Part of a small language model's weights: vocabulary 32768.
MLP neurons of a small language model. Each row is named by its layer, matrix (up: input weights) and neuron, and shows model dimensions 144-239. Each number is 128 + 32 x the weight over its row's rms, rounded and kept within 0 to 255. Numbers have three digits each.
After each neuron's rows, "fires after" lists the tokens most often just before its 100 highest values on Wikipedia text that the model never trained on.

L8.up796:117086110131171165168135072126126083094118089116121128156111120128151124125100072099118112130120187087160165052104150123134146165129168148135158109142119205199124118096108134200110103151125113088112137141134115146070163109149159135142170145132148064175123124075072125125155160112140098109
fires after: " ", " |", " to", " of"

L14.up381:091132140120095075124157115139121111105138129134132158188079133134066144117142093106127143063172154111158135109121113136080121128184151119159121084118141051118140132102151144171123113143107092113205145117134180187139137136095115144141131072164148092087152060123076095128111126134131068144
fires after: ".", "tal", " Da", ";"

L9.up109:149085176173196082137093008137111111109118147094150138146127110070073103129104134176147149128186181127108144088155099184140126100131159118095127120135172123097170160154143105108134138153155129161135104172133136049095129062137144195112169073141168160134166119174086151128131095071083086097
fires after: " the", " a", " in"

L14.up706:102114120114123104151059103147125147131116105113145141182134168140106169128126124098109144081173114173163166186101100119084131093138115111103143140119082112120133131091117185099116151134128130109088082098147127142070153151125136150057177199220200112096094099131119158182122175135071114169
fires after: ".", ",", " al", " ch"

L8.up752:101131198147092137130103158073125134088108156119106045117151124157138148140072104136127104186083154154144133113093157100188145097160136124109130152116095161000099163132143049195144133195165110099110124119133121105133141132178154056144136157151183104197103079054152172114181118105111074127
fires after: " the", " known", " his", " was", "."

L14.up719:127112163123082155134062123167153152120082115244126107151167134137137102197114055085107114133150174130136168135144130137148122060171131182048166102090166142127089101071150151119125117177123125102198150149099149155169104172130168097094127132151104142122071109080095140138105133165167139104
fires after: " "

L14.up604:088128141127189051114137120138065122122149097164176134209105160086154069073128181209131157132164155153169142085133126152168159140101124156108123116174148119138139127142099165123159100114114102153117122123098088127081090125119125112148154139120224140191140108107136122121184134137094155166
fires after: " ", "1", " •", " |", "8"

L9.up767:132186138153126129129071146116130133092112089102155139119163097049114130130116079095123111102104099103117130102114124120077130146150146116143113138109126134186112108094145107164158056147100153106113138144099074071112155155149148150106139145125117204139095196146119109124125140116138152152
fires after: " the", "|", " in"

L9.up426:119122156095094131163095196123177237165157112142132133096169120109172167114099126168091175073104125137118133068135147124151096148092201090132171152107167159110078072173082167092165162142121118141112120081180114102174134127085150087126187108163134132116156101182131125147124111165126103132
fires after: " the", " |", "The", " as", " The"

L8.up582:142094136071132127105135141141113122128118174142149096093148032134110164088103171110195067161129146090179124122132087121135124139107168155175106080103110065167187135110127148069176139115148095102112155181130154104101129171134096133121133106146160104082121201111170117139156156150163119102
fires after: " ", " the"

L9.up312:110119171081154107140099118138163123150173127080136094120109106143115138133072139160070164171163124157190131121142094062171161171125096107119094117090054117163157160096132093120181140143135129098130134126093124123192120209106133141127117096135146087140067057072152115126115100117106128165
fires after: ")\n", "\n", ";", " The", " and", " receptor"

L9.up943:158111174199082151137125124194105129137093201195144094107099130149106162111126125109101136095096163110133137095099068137114162053166090179117105165136098109121179123086118083146127144114068104097123116165114137160114085130161133166133111174161136131132123145126141112120098141100090145121
fires after: " |", "|", " November", " October", ";"

L14.up123:134060177130105069148129132112117090096082144111146149168116175072159146136097096126160142149147120144166123150112143175091141160131119198073070141090147134182161134143140077101091134130147079089169084122152172126132149195177177185080093080142116109156156124167094120136136132070113192132
fires after: ".", " G", " K", " Ar", " Kh", " Bah"

L14.up608:175122149118116150045097140167076128134130138086218158160159166081179156121126100095100137139179117099171114151163167157178047096086160156147085099094109092141157133107058167096174056164112106155149142163153131208143124137120062082106131104184131117140105142102134129157154116074100167152
fires after: " ", " (", "7", " |", " in"

L14.up415:090066143114133115148120107125132084164135138141073111147129149115124187146148086118099161130127149168125145125118143137160100166109197099144108065137105172161149109152089155114130165118096173157140170166100108105137135113144140118145104074117123089083147115116147029125164140123086095081
fires after: " |", ";", "from"

L9.up486:156184105119111075072077095132174147069141155109171124124055196125141137066166153096106146057123129106105128113136101075145136122081081103128129177107082206135096164139147113103166077152131134077146173169139129097135112161106176097176099083131170168146176059114111112124143151089112106161
fires after: " was", " is", " be", " been", " are"

L14.up707:132194136144168079125125118110053140136136097201189124162109133121113118134180161128155129122175138148159116130143147098158144123109147120089145125147142052186084173126128106142081158153090126114144149106114097211144103166169082164104128086158125121140085120126160160164078167102071156099
fires after: " ", ":", "°", "′"

L14.up493:131104144135088127111177154087107108139130137120101183112119162096080142089160108124122132093121108119099089053113132129131055092150147105077178101164140119110144168114077169172141117108146095080132158102212099136121119083121111158145156164116128106113159095112107113116144111181115000124
fires after: ".", ":", " |"

L9.up111:151191087073148123107150028145164127119146097162093152175103151110186106094127114076092125159147144098134113143140165136128159108154115109113145134136149081172169151139110146099136122086131087083108073112107179138141114143155165177117168092125167081141176104152112103144158111120164157155
fires after: " and", "-", " but", ","

L8.up532:108078194181099171077127144188142070073084125129132075105124099185160138144112069128111126076106167084142083071129109142127092131102081188180150106074118144123112108124096105128165115181154127097120080173090113136148101076135136166161182124112192116101087179163158134078094092161090156109
fires after: " the", " a", "80", "70"

L13.up558:116137106127170069090161095150126143113123084102126099159140090153129140158115122137124145105148134172131105140156137109090156155081148154144080137122098096104109157203115131086120125146130141143184091164106226073117145150084091038073135104153153161132115123141150101149106166124137226104
fires after: " N", "1", "2", "0", "13", " |"

L8.up820:138116138140150051105133036106171241134111089142152079101102138137153167067076118127156120083127098166143129096100109098138115129141109111109115130163146182141194131110077096112090120153104099118115160163114118125099131168165143060175145123140111099163146095121150110168099125157121093215
fires after: " was", " is", " are", " been"

L13.up940:113109101106139057119190139131123159149134093208115144119133209113079122158080181130119164161126139148135165117064089090105138137135142100113133132156133119192157158092082123186133124153105170102116169224106161098133135161107137149094100107141144116078070161085188139130111083157154107053
fires after: " ", " |", "\n", "-"

L8.up490:082127117089164098080068078131161109131113163109158103175138126151172165131133096116112130171134102177122128146162103182138150112127122112094157129078130185077075133124172171103168135133106055113074113079119128140146127076086114125188111147091129121172183114162129137128120157090157112135
fires after: "==", " |", "==="

L8.up206:116184155170120057146132201122157078105085110071187096097105153141120115150121084157123085172123128097172130153132110107120114105113114091112156145139139134097142127107115116107180169162113114159139115165192162091131136151119108139136150134172105174094075061097094128163134105092169134126
fires after: " the", " was", "th"

L14.up506:102104133094103148151168139095086155171118138093130134124153118162136165124115145176207107053145150113164147116137086142111171110090104150155099093144145139094145145148133100169182082103094136106128122163129115123074173136113124193140186143126171049135088189101120131118118123110113118139
fires after: "20", "19", "18"

L13.up278:106188164123091125076119079153076166093089129151133136147139151075203113110143195103140139093107071120124137162128149161178057131089078114153084161074079142097116132088049164127176194099135107133079106200101164167110133116145156110118092141118121161123139187106068080140155125164153118178
fires after: " ", ".", " May"

L9.up416:147084139139106175090107121113179147120116143091090127104117110155086130118098102163084100074121168184192089129127177123122165115093158128124089144156135141134154152162095119135120153155132156114132108163125074051103091095094104114111115142117151129118094145105163101118142045175137078168
fires after: " the", " The"

L14.up650:134147151122142190078153108125081094109122191090088138085140133138117113077082123151143154105131153152195115106146085095183189134180072112192133088108156157158100151146135119185128146101054135139049113156093057111093067164103128089142108125124145168084106172129140167126106115043123157110
fires after: "20", "19", "0"

L8.up120:119105149107102182077120179150155059140113114103121134114153166207119125114112117136091142108148112146216146094124145079101146086068105176116126177155178093097093087087095178159108166105119108140175119159125108109134123149156127094077119086118157128199081098106138136177152108090086116123
fires after: " the", " (", "\n", ".", " by", " |\n"

L9.up56:105150151140122168149135175125159128095135055129122132106116150125116112146148102146152077126145098107118147160174127126143098124108089082139150142087113128138166085094127102129128152077126095076083131119180186126108141171110085103162158083085149125093109113146096114122157165142156153116
fires after: "19", "20", "18"

L9.up463:080141154101132063142140122097059093096125026103126096101179095130122148178168100128114122201133133132129144103160167088109211131116135131121164127153116042163108136162142011139100085141112145121099156114114113104101162106135115155103138124148135160154106075094169096148089093115141104181
fires after: " the", "20", " ", "-"

L8.up514:117107128158114122181147105129146027113139060144079139119099080113176145146162077134113116144061182095116118066085171127140101100175141141197152149147127014129116116133126138158134137090074102123114178119156126135078143150149128185144169149116120139140169125164117152126139180109120122124
fires after: " ", " a", " had", " with"

L13.up420:182171157141178244157130175108154135125117114130056124105075163104128155183124088177124053172097148156101148138143108124139163130085191146140144084117178159095132101114150079163181138148133131079105161167124131114097099141107156141076099138145150100105084057158081107135134141127098082123
fires after: " ", "born", " the", " born"

L9.up807:119132147096073120143162052118144078145147020141162121146083107156136168100131138149143081154145103116083142105119118105142134175071122101157127117156188079153084088100153151115104199098102201140134100141126103103164087158122086187147113147113161119126127129114126106068160150184123085145
fires after: ".", " \"", ".\n\n", ").", " There", ":"

L13.up231:120127120164155070079145181058128146121121159130157152164111153093112155167146071161099117132145110171105130089073100122099178154152147175160145111131115095204135149147171126135103165155082157093120198127179169128164086172141109099110116095147125129204155094094127062111105155103176135074
fires after: " ", "D", " second"

L6.up865:121191099119133103100089142132058117157136089177105126158143123119123130153101169148084127207126106088153114135144153190142145075083157107127111100108088168078114081093088104090154144163149102080169102149124203147117147155138089133143169091155134112094143093152108137136115213141118110124
fires after: "20", "19"

L9.up9:129149140096144096130084168150144139144114172164116122108145155109122182121138094097125124122101118104140113139123146111152116154147121194119115121127106159138203124115101147186154170133108119121126110171140162117145064137173118115101079151140106070102122109118047196095121151147097082119
fires after: ",", "."

L8.up368:170158120131112132098122177133183172156154132079086117156159113158118126155108088113094133127110112133108093155160141134175051152105095130111131125117085172126149136133111131106091113159127138149122173147165148174184122170142104095200140089123155139161170103125114126172106106165093149130
fires after: " was", " is", " were", " years"

L14.up851:142152140142096120100148122091110130069135132112102118112096119114138079130120033104114150170139128120113113144131164117107061113171082141162106174122166135145118122170142099108106124175082092083093167105112086183121082142129150100153201086120128065129081166229111148115171123123100163101
fires after: ".", " Gr", " to", "39"

L8.up161:109088148093127114094152085112187094143135071123197102122138106150126110102144115130115122153108154088093102110132182102180144142111200155151112108173176150113076144111176118140093154064135124148115040158128162106071133146148145152136145121155194052162129048153059128171179105112117152160
fires after: " to", " was", " been", " not", " being"

L8.up611:183150177228136122141130097153118096103151104155119110105174169114103134161090099121141098077166118130149082124164111101138171125099154123079095103090118085100145131108119045130196158112155135141134142154161125080128156114105123140117138119152109075110076124162120108174125160131146146155
fires after: " the", " |", " same"

L7.up955:140069125082144182094150102127157138134113157138154158113176139145116150145096084113111152155118122130109108057159129046145167099173129132096124165145100123109140108081128123105097178136070065147125148139084153060162103065141102111075114113129134086116131098157093147126119124145131098131
fires after: " (", " \"", "-"

L14.up614:140109114147112154109137146129130133068179119090150086173162069185161139115117074147093197138223138110110113138125107178174084118100146100105182091118134090120155122128150137067126149128130097139153161131180164154089096201165120093197117095174143095134153117106081098109085164088204125163
fires after: " ", " |", ",", " //", " \""

L6.up21:108165104160153108106149165103139128129132131180067102100093168205163124183134152079089116090168138113169145152168143101097130084098136158163120125097040182108111139149212117160118117130105081082178102046148102138110136143175141057117112126111130117103115218145125112125150114084111117112
fires after: " the", "==", " a", " and"

L5.up474:134180107150160072149126161187132163098166110160115053129113129151139143137161164192173132126132153097118145123128182068097035120145160088121092135129210151086161098130111070110115124141128155158118073149149077091090109137144144099111143173154139130108210126119124142158117167186142131116
fires after: " the", " of", " a", "),", ".\n\n", " in"

L7.up142:140122083076159139178155198145179198152144064117045125103137131085103112114136097118111169169129130101162145132127165116210111092075150155128146183133145104106153085133116126133147181133150107131110186116210120156102121174146118152100122118133168122181154104157114151103116160081130123106
fires after: " ", "°"

L8.up683:118113123131119143158087102115201134158129084066129158161121160114128104129154150159072118083096178184125122126130150156145121149113164143089069101100136087122071107172164117140130171102098163122104098122125141074074078101084112108130148188116166073117043151109149127090127150158169180172
fires after: " the", ",", "==", " |\n", "|", " of"

L8.up519:155147099113090087078198121162151155033133154101191086171084085166117117151082122156127136186059112147118105102103152126102147167109172163105100144134126124169097109116161110133105139138180172112208110135099131113095076132106060121148122152140188067129098193136161115135156102108128172125
fires after: " |", " "

L14.up921:160136119154098122109067083108098123127141077093138111141162114126087092152076116194162146123137132143116146125136172151139069162117125102175178164179159146098134077099162140098122133118149181172074189193122134113070124094148107098146108113129191136104177156073096121127148115136136133109
fires after: " |", ",", "00", "1"

L9.up507:129164113108122126116145072117145105118152102117126124096104049153141130095172109131137088151102127075071120164096124132136151182125099114154097102152194108225145198164189076150132143081113102129090108101077162167169111200127134133177075083156230096174135100118127091138178128169113131152
fires after: " to", " can", " and", " not", " that"

L8.up722:181135142097139106170141101141146131137111057093089129157185085124157165143087116162194156122119163151175141098098140094171127118117135104130167083117164072097169134116110125174102097099145075137139177117147138141129093055147111103087092129102142112160122133107157153134132143080125139133
fires after: " the", " The", "The", " |", " its"

L9.up360:099135139067201115108106192132123200114072117174119124185156087077088113076093088087098121129150123161116127168116133124173144136139134162102182177110154160086094123130089171112160092162106136194152107101129136146106155123105138173165123129139173156149073155164140103119174152112168130125
fires after: " was", " is", " were", ",", " be"

L14.up166:107180160116194116097110143113189061124157099100193123121154161142141072100139141124146132151102116150072101132124120192121114153132146146120121115138205114151185168139094118080106189123081194092149151115108109136155140115119128161137102118113120076135144104127073177113118134140140161067
fires after: " ", " /", "-", "\n", ",", "|"

L13.up61:104155125139180085163126148149113150059098093098132118110087146088129136091154183159115136188122142167158106132148119126143188120169158134173167119072136127109090097147072113114119131181129072080103150089153136134068086102151098119106169175113180139124090075104107113115093159095078103183
fires after: " |", "19", "|"

L13.up848:146196124097148132108122135100158139110116172129178163128127108068062141166137121101100107124131114165137117158181102179137136147113160091151126110101109146172206199107146128076140134106108136129080172116120106122137100130123127126092167162149139116098106124109129112130131180149168132116
fires after: " "

L14.up795:174139147165122058141185144148126123152161116140155077149081127156115121134147129159183129098150113121162116114102103164160127152143128152169126157157131149125143171130138148100115104117177127137180155140122066165162156105095116119092090145118206134142124122090151046178138119184143110127
fires after: " |", "0", "2", "1"

L9.up897:117087140110123046153133179079162142124135107143143074096164115125134197190085110126117110076142091132160089138131145126124136157134166090139157122099116082122132117146143128120167127157105128108142065103115156100163130163080151173157154148124111124064098146167137147144089113094070136130
fires after: " the", " in"

L9.up37:108092169110152175096060180117174167099103096103155093119109104188137104102085101082123119131040154147170148168116115132126135091096161060093174093092162108123089160122114139144219144092096054105121180139136167106118070119094090139133108158126146159124091164114167131133076151148086144095
fires after: " |", " the", " (", " in", " |\n\n", "=="

L9.up371:116140114055173124131116123121142113137107160134177187141132138124153129059097147114174107183130167126149142149129112175157048161140091093137115197167174114135114126145123143128133094135076152135136095051130207065095178146085152057115138164116165138103077127136152090113140109097164140149
fires after: ",", " the", " The", " |\n", " and", "%"

L13.up723:137127117126108160097147073151209048118093081110117139113168155110112167150121122068157092117162098152147107089123122115145098184134108079097126082158130152078165074126108196116154092116137177134131166124112137128113155098119145169098118109114163112141128096113093114136062119151171076137
fires after: " |", "2", ";", ",", " at", " ("

L8.up218:132081072187103179115101121133152124181092143113173132160099133175173130180081114113125184115156113097123158097122151075153121129147146150121102080118115103183137124161098145106120093131157148088135118096121171132102099129139097146070124133160135045152098133126105132095087096090103171044
fires after: " the", "|", " The", "The", "-"

L9.up366:117129127131127089158122162124156139137151105180111135145119114113146135142107087096086121194118123139130123173146177118177119093098077158189091158152143146107089156072164125121127157068148074147160137134089074186148093134141095116181120050150172121129092141143117136129150149221124082115
fires after: "==\n", ".\n\n", " (", " ==\n", " \"", "===\n"

L8.up605:132075202144102112108105127080184139113113154213116137075165118159141149128088164134111144165195185096123106134143141060136116123131136135075103122159163174118207062121100070115140132126072166138116161139149146093126130128086139099110066104118105203154139124128131139089124186122122149127
fires after: " the", " |", "The", "|"

L9.up656:133101122060172114168142104132143128106116089157069106120118110130134124172174108090145110162181133125131123089103162128119152189100119096113122137079116092112125131132156115114138151099137076142140111163076180108073135201157130103106154157082107124190041100123169116138161108080139114193
fires after: " the", " "

L8.up441:081129103101116109116136169109148113111159100130138143115107157106171095129118124136179100126160105145153136109111108104075139185137138125095167145141167087156124128147183097107156059102097096123101109111102092148062097120153136129130116129132207052126143240165147114164174155161105126191
fires after: " |", " was", "-", " were", "\n\n"

L9.up927:141134118093166113077148160110120144138158153161153124137137170104086140106158154174140087140190115148119155133100082122154092128150081131132150121141042174159152131122097164157115140223117135120099161140103171182158109129140126113148114112147139111098215100107145116158139150143098102023
fires after: "1", " ", "0", "2", " -;", "3"

L6.up393:127097097118173129110188035108056174141160137178096092144133119065117141151093188091132182120159147149104150191177132171116108118129069115137134177158117210137103144100162121150192092174151151102108113169111152129133181135142108141097142080119097127136097237105127104158155122096196199172
fires after: "20", "19"

L13.up791:209108153061151129139094131112133059183165150113095098139104161162145154206147127093148097116129148135132133196162080096116098116123132114079131143117156145108145145193141131133125142184094113124102124135221127125079103126073133129199127089111120075117102117181133134177171123127085156111
fires after: ".", " "

L13.up341:101091129079200142129079090132129127131178106148073126141116103128146153143133129181106135135130161099104184137127132131141100154109066109157101152143127121088121089104171152089161148076136111144132160132100118118091128126115124128188158136084176069145161083115121167120116049179157097140
fires after: " ", " |", "\n\n", " =\n\n", " to"

L14.up727:125110172158088080141126193107173144119148080094160180064093178150097132112117092149150109112132097190134111109129113129099137136124162117173129143145111115090158124088132147157127107188155097140150166107108121125151176147106163146073112121067195126111074132114124171142115149160111139200
fires after: " |", " Candidate", " ", ")\n", "\n"

L13.up782:094128175125112035091118055187092138150077117190173155133079095195177102176146110168116105112148145105131126159118101071161098160132161101176124144170152123158117138150106170183191090150131109103127130142119095143116124123178152168128134141153192144148126120158169147147150179149076060099
fires after: " ", ":", " a", " an", " of"

L9.up725:139146186117121112102120131158150130168144103184170122144126124098131104145077149059159106100105160099135069129176152130133145142175085165120201119188186105214197110145185122109145073096112132181165128088135172155160138126120128143159128102130143107211113117078154145091163142116139139144
fires after: " as", " was", " a", "-", " is", " ("

L14.up403:183148123170095194184147252134088093085108181079163140109083128080098099125123091106176147106111190115086137143112073103107141105124184136115147065139117099145140143098166102134124130136159062122101174147157144104127124092181117173136101161126171059116141070077130077147113144158069104116
fires after: ".", " Cl", " Gr", "st", " Total"

L6.up509:088033072069145127143160133140084131135138135145135164125088088233197111189088143163119072170157147108094111230069125108135133115115122165066196084138133140132157087081102116095230085160136146098145149144127149189121133145113149155143105153131147132126117152140135116115104099150096100160
fires after: " ", " |", " /", " the", " was", ","

L7.up911:136121181093144151105115089152110100110139105123134117082111160130116150152092086149119101122156177062110086143123171125165054170149146157150130144111090167096061121096080077212158138073134152137109149143126123098053069158114137139191151090086162121119166137131152146117109140125116135161
fires after: " ", " |\n"

L7.up753:153050137115113154120115092111196176170111077052142096134131127104137091176150157071153075099119156065162106147105126094099093157143077157145121070119096085128185104125092134128102123138074089115136163130153161163171182044083127093127135110170148162110161134146062095106129113132131104160
fires after: " |", " World", "-", ";", " the", " European"

L3.up621:137166182199122111152112123174094152114105107127198122131154120075155128150110106068111144108170175109117145149175103173090089146107116080081140127098149138132145174172121119145176140212170101097131100145138130175116081131142166154124117154148126142173114157140177050135173139178138148096
fires after: ";", "20", " Dr", "19", "–"

L9.up809:144084163094132079168181069099112154123150140114093114197125079115155128168122104128125114123120160139136116079112140057117192168133091118140095135052178132146152125156063123128119117206136113053139161161122096126076099101136148149140099128125149087169102091118160192154135126123165140119
fires after: " the", " his", " its", " in", "'s"

L8.up342:185040173176086052100109106109158103108106167102128097118097161145161096172066093094144129094132185218165096127160129080116114144134179095090131086176110206144158130124113075147129179123117186105143154181155161118169132143161112075128172109095156157104127157115108131147162101134122135108
fires after: " the", " The"

L8.up207:165047090142186096121101163134161196122141146168014083103141101136131162088151107146134165172135148060102194138087102056173122163142115097189185135110096096090086140105109085104097140121127134117087182173108174122111142116105136176142176161149136097145087096145142153117079120144169071187
fires after: "|", "-", "'s", " has", " his", "=="

L9.up284:100123154102129118133141113138180126166098185162108074211156104189127094123179099085109099128144097116144167118163090091122135175147150139108142162164084081120088125114057122124220192130096105140135108208142182046146113147129171131193144158095089084141094136125135072121140153065116088152
fires after: " the", " and", " was", " became", " under"

L14.up518:100091136139096114125150193140141095140111137135173162139099121130120159088159142132116105022128102169094116161145094142122099109172150123157096170092122135154176063166098126173109128176180124141184147157114136132124108116134154089123088086136092103134101100137170080115102119122137150123
fires after: ".", "–", "/", "2"

L6.up1020:146123058183107119102176061160115165153168120118133159143144159115165161181105139109135090149115162147087127145107132163143118075108090114137143175075123206156121121128170120136120077181088067127178125139083135173135116106120130139146149146120153133154160112098145068103087033062206161118
fires after: "20", "19"

L9.up163:163144124092122078151208158145117129101126085149168149128099134105156086114117147155115150107117079091119156094085139103153157127071103151137179117107049194201155173144093195112118101112128150166108140129120144127067144094143129117132155083137144069150085083137105132149196080086166101135
fires after: " |", "3", "2", "5", "4", "6"

L8.up560:141106120115138081161174148127167121136089154181189166133181188071144105175107115128120116019140126170120069112157122141081140086138172150178094106133088203186158120129081122093127131170145136069154128101202129083101117149141188058141140131158115116149126133162111098185120062118132060128
fires after: " the", " a", " The", "The"

L8.up772:127127141145107067160083110167180156125120110074184121114125139184064088135181119083127186092076092148106092140124139102122144145128154103153120134137147157170104112107157117083136108117087106110163099153150144111140117132075106095158163081146206170125088094122167121141123115138138119127
fires after: " as", " (", " was", " |", "-"

L6.up562:118096082074130136121150207134151234060132083166098116148164090149101139126158143119128137117105098136152149057115107166145188130163196143070147087083098124089109152109124140149181137129149116073132165155119118157131116077115086165121172111159155135162196137072089143166161123073124097129
fires after: "|", " |", "-"

L3.up345:125133165097123138109177117107159126134117058132109167150118140108131083119100122138114139126141140135117134129059135105141105130157103182153110153114093128217115158119104176165122169134144082139127155160059160103175116125128097122068127126145204153169124126117132157177200168100111109087
fires after: " |", " (", "|", "-", "\n"

L13.up916:163085133077095142144126163097175065154069101135107140094135117081133154098192139174128104105100108102103203129153094144162092128133106142147121147131138143122154042136131098099045089103184129092115082101168148146134102117117133079107081099113156156100166102121103129075124152096160105098
fires after: "."

L9.up980:125181148086155156162122076124169127115082108105138090114175110131054172104167076084137124104112129145111091111125205103116101168143194145139150160127111119061132126168131095091149135110122124142132148109108164099106117158062166142198094106121055120144125181134151196179150125177090116146
fires after: " the", " The", " that", " which"

L9.up580:148091130127170103153115113152117137174126098083164131172122197171164112115124144132143167088153108172069163142148135132155136117140157126107168167137093136065161103087083128065082098104178119155191127156144128096090095111152128092163106110213152107123075133115108118148139130126183067121
fires after: ",", ".", " ("

L13.up226:150131139126103174133088180110128148144174133119042113099084127066142162106124168186069125170107138105085130236146106148126126160136169164133118156142089036183091118098133069122169158157134141090119093122126139140133124123145112070169121141147157134153152125146120137130133103159085185163
fires after: "20", "–", "Review"

L8.up79:172092091126105124125146146124102108142151089142144099101132069101129129098142067136146132135157118117141119116083127202174088133151141081123131136127186136158100153110106142095159184162132069137165104106096102154158121156181154180190121104104223070165157007103104118141163119103098097172
fires after: " to", " was", " he"

L7.up296:126038110160132118117155205121156092150133080175097170126093060138161174108141104124166115177076157117108122071121126123069128139140125125169107121118101135198168187154146171102079162090112140137109106072143121158184166136094147083110112149090182133138116125094121143137085164179101124103
fires after: ".", "==", ".\n\n", " =", "|"

L7.up758:173115109099133186140149144128171137133080118082073177140151110208172161148085138119126175097105144119137136145131151128152134089126105141148132132093187162141130097107123118117143149124160062077120120157125072140155156142106173153194113160117133105172089083153155160174132091125180114154
fires after: " \"", " (", "==", " "

L7.up544:148107188135219123063120132121158078128155160130099195074124118044053137114145120124110045123124049065080129119135075125062084151134128067112156110206127182159116105165119132154206056163082131128133133151128084085173148079118104135108165107115137083133112155107162138130152139107084104168
fires after: " ", "é", ".", "–"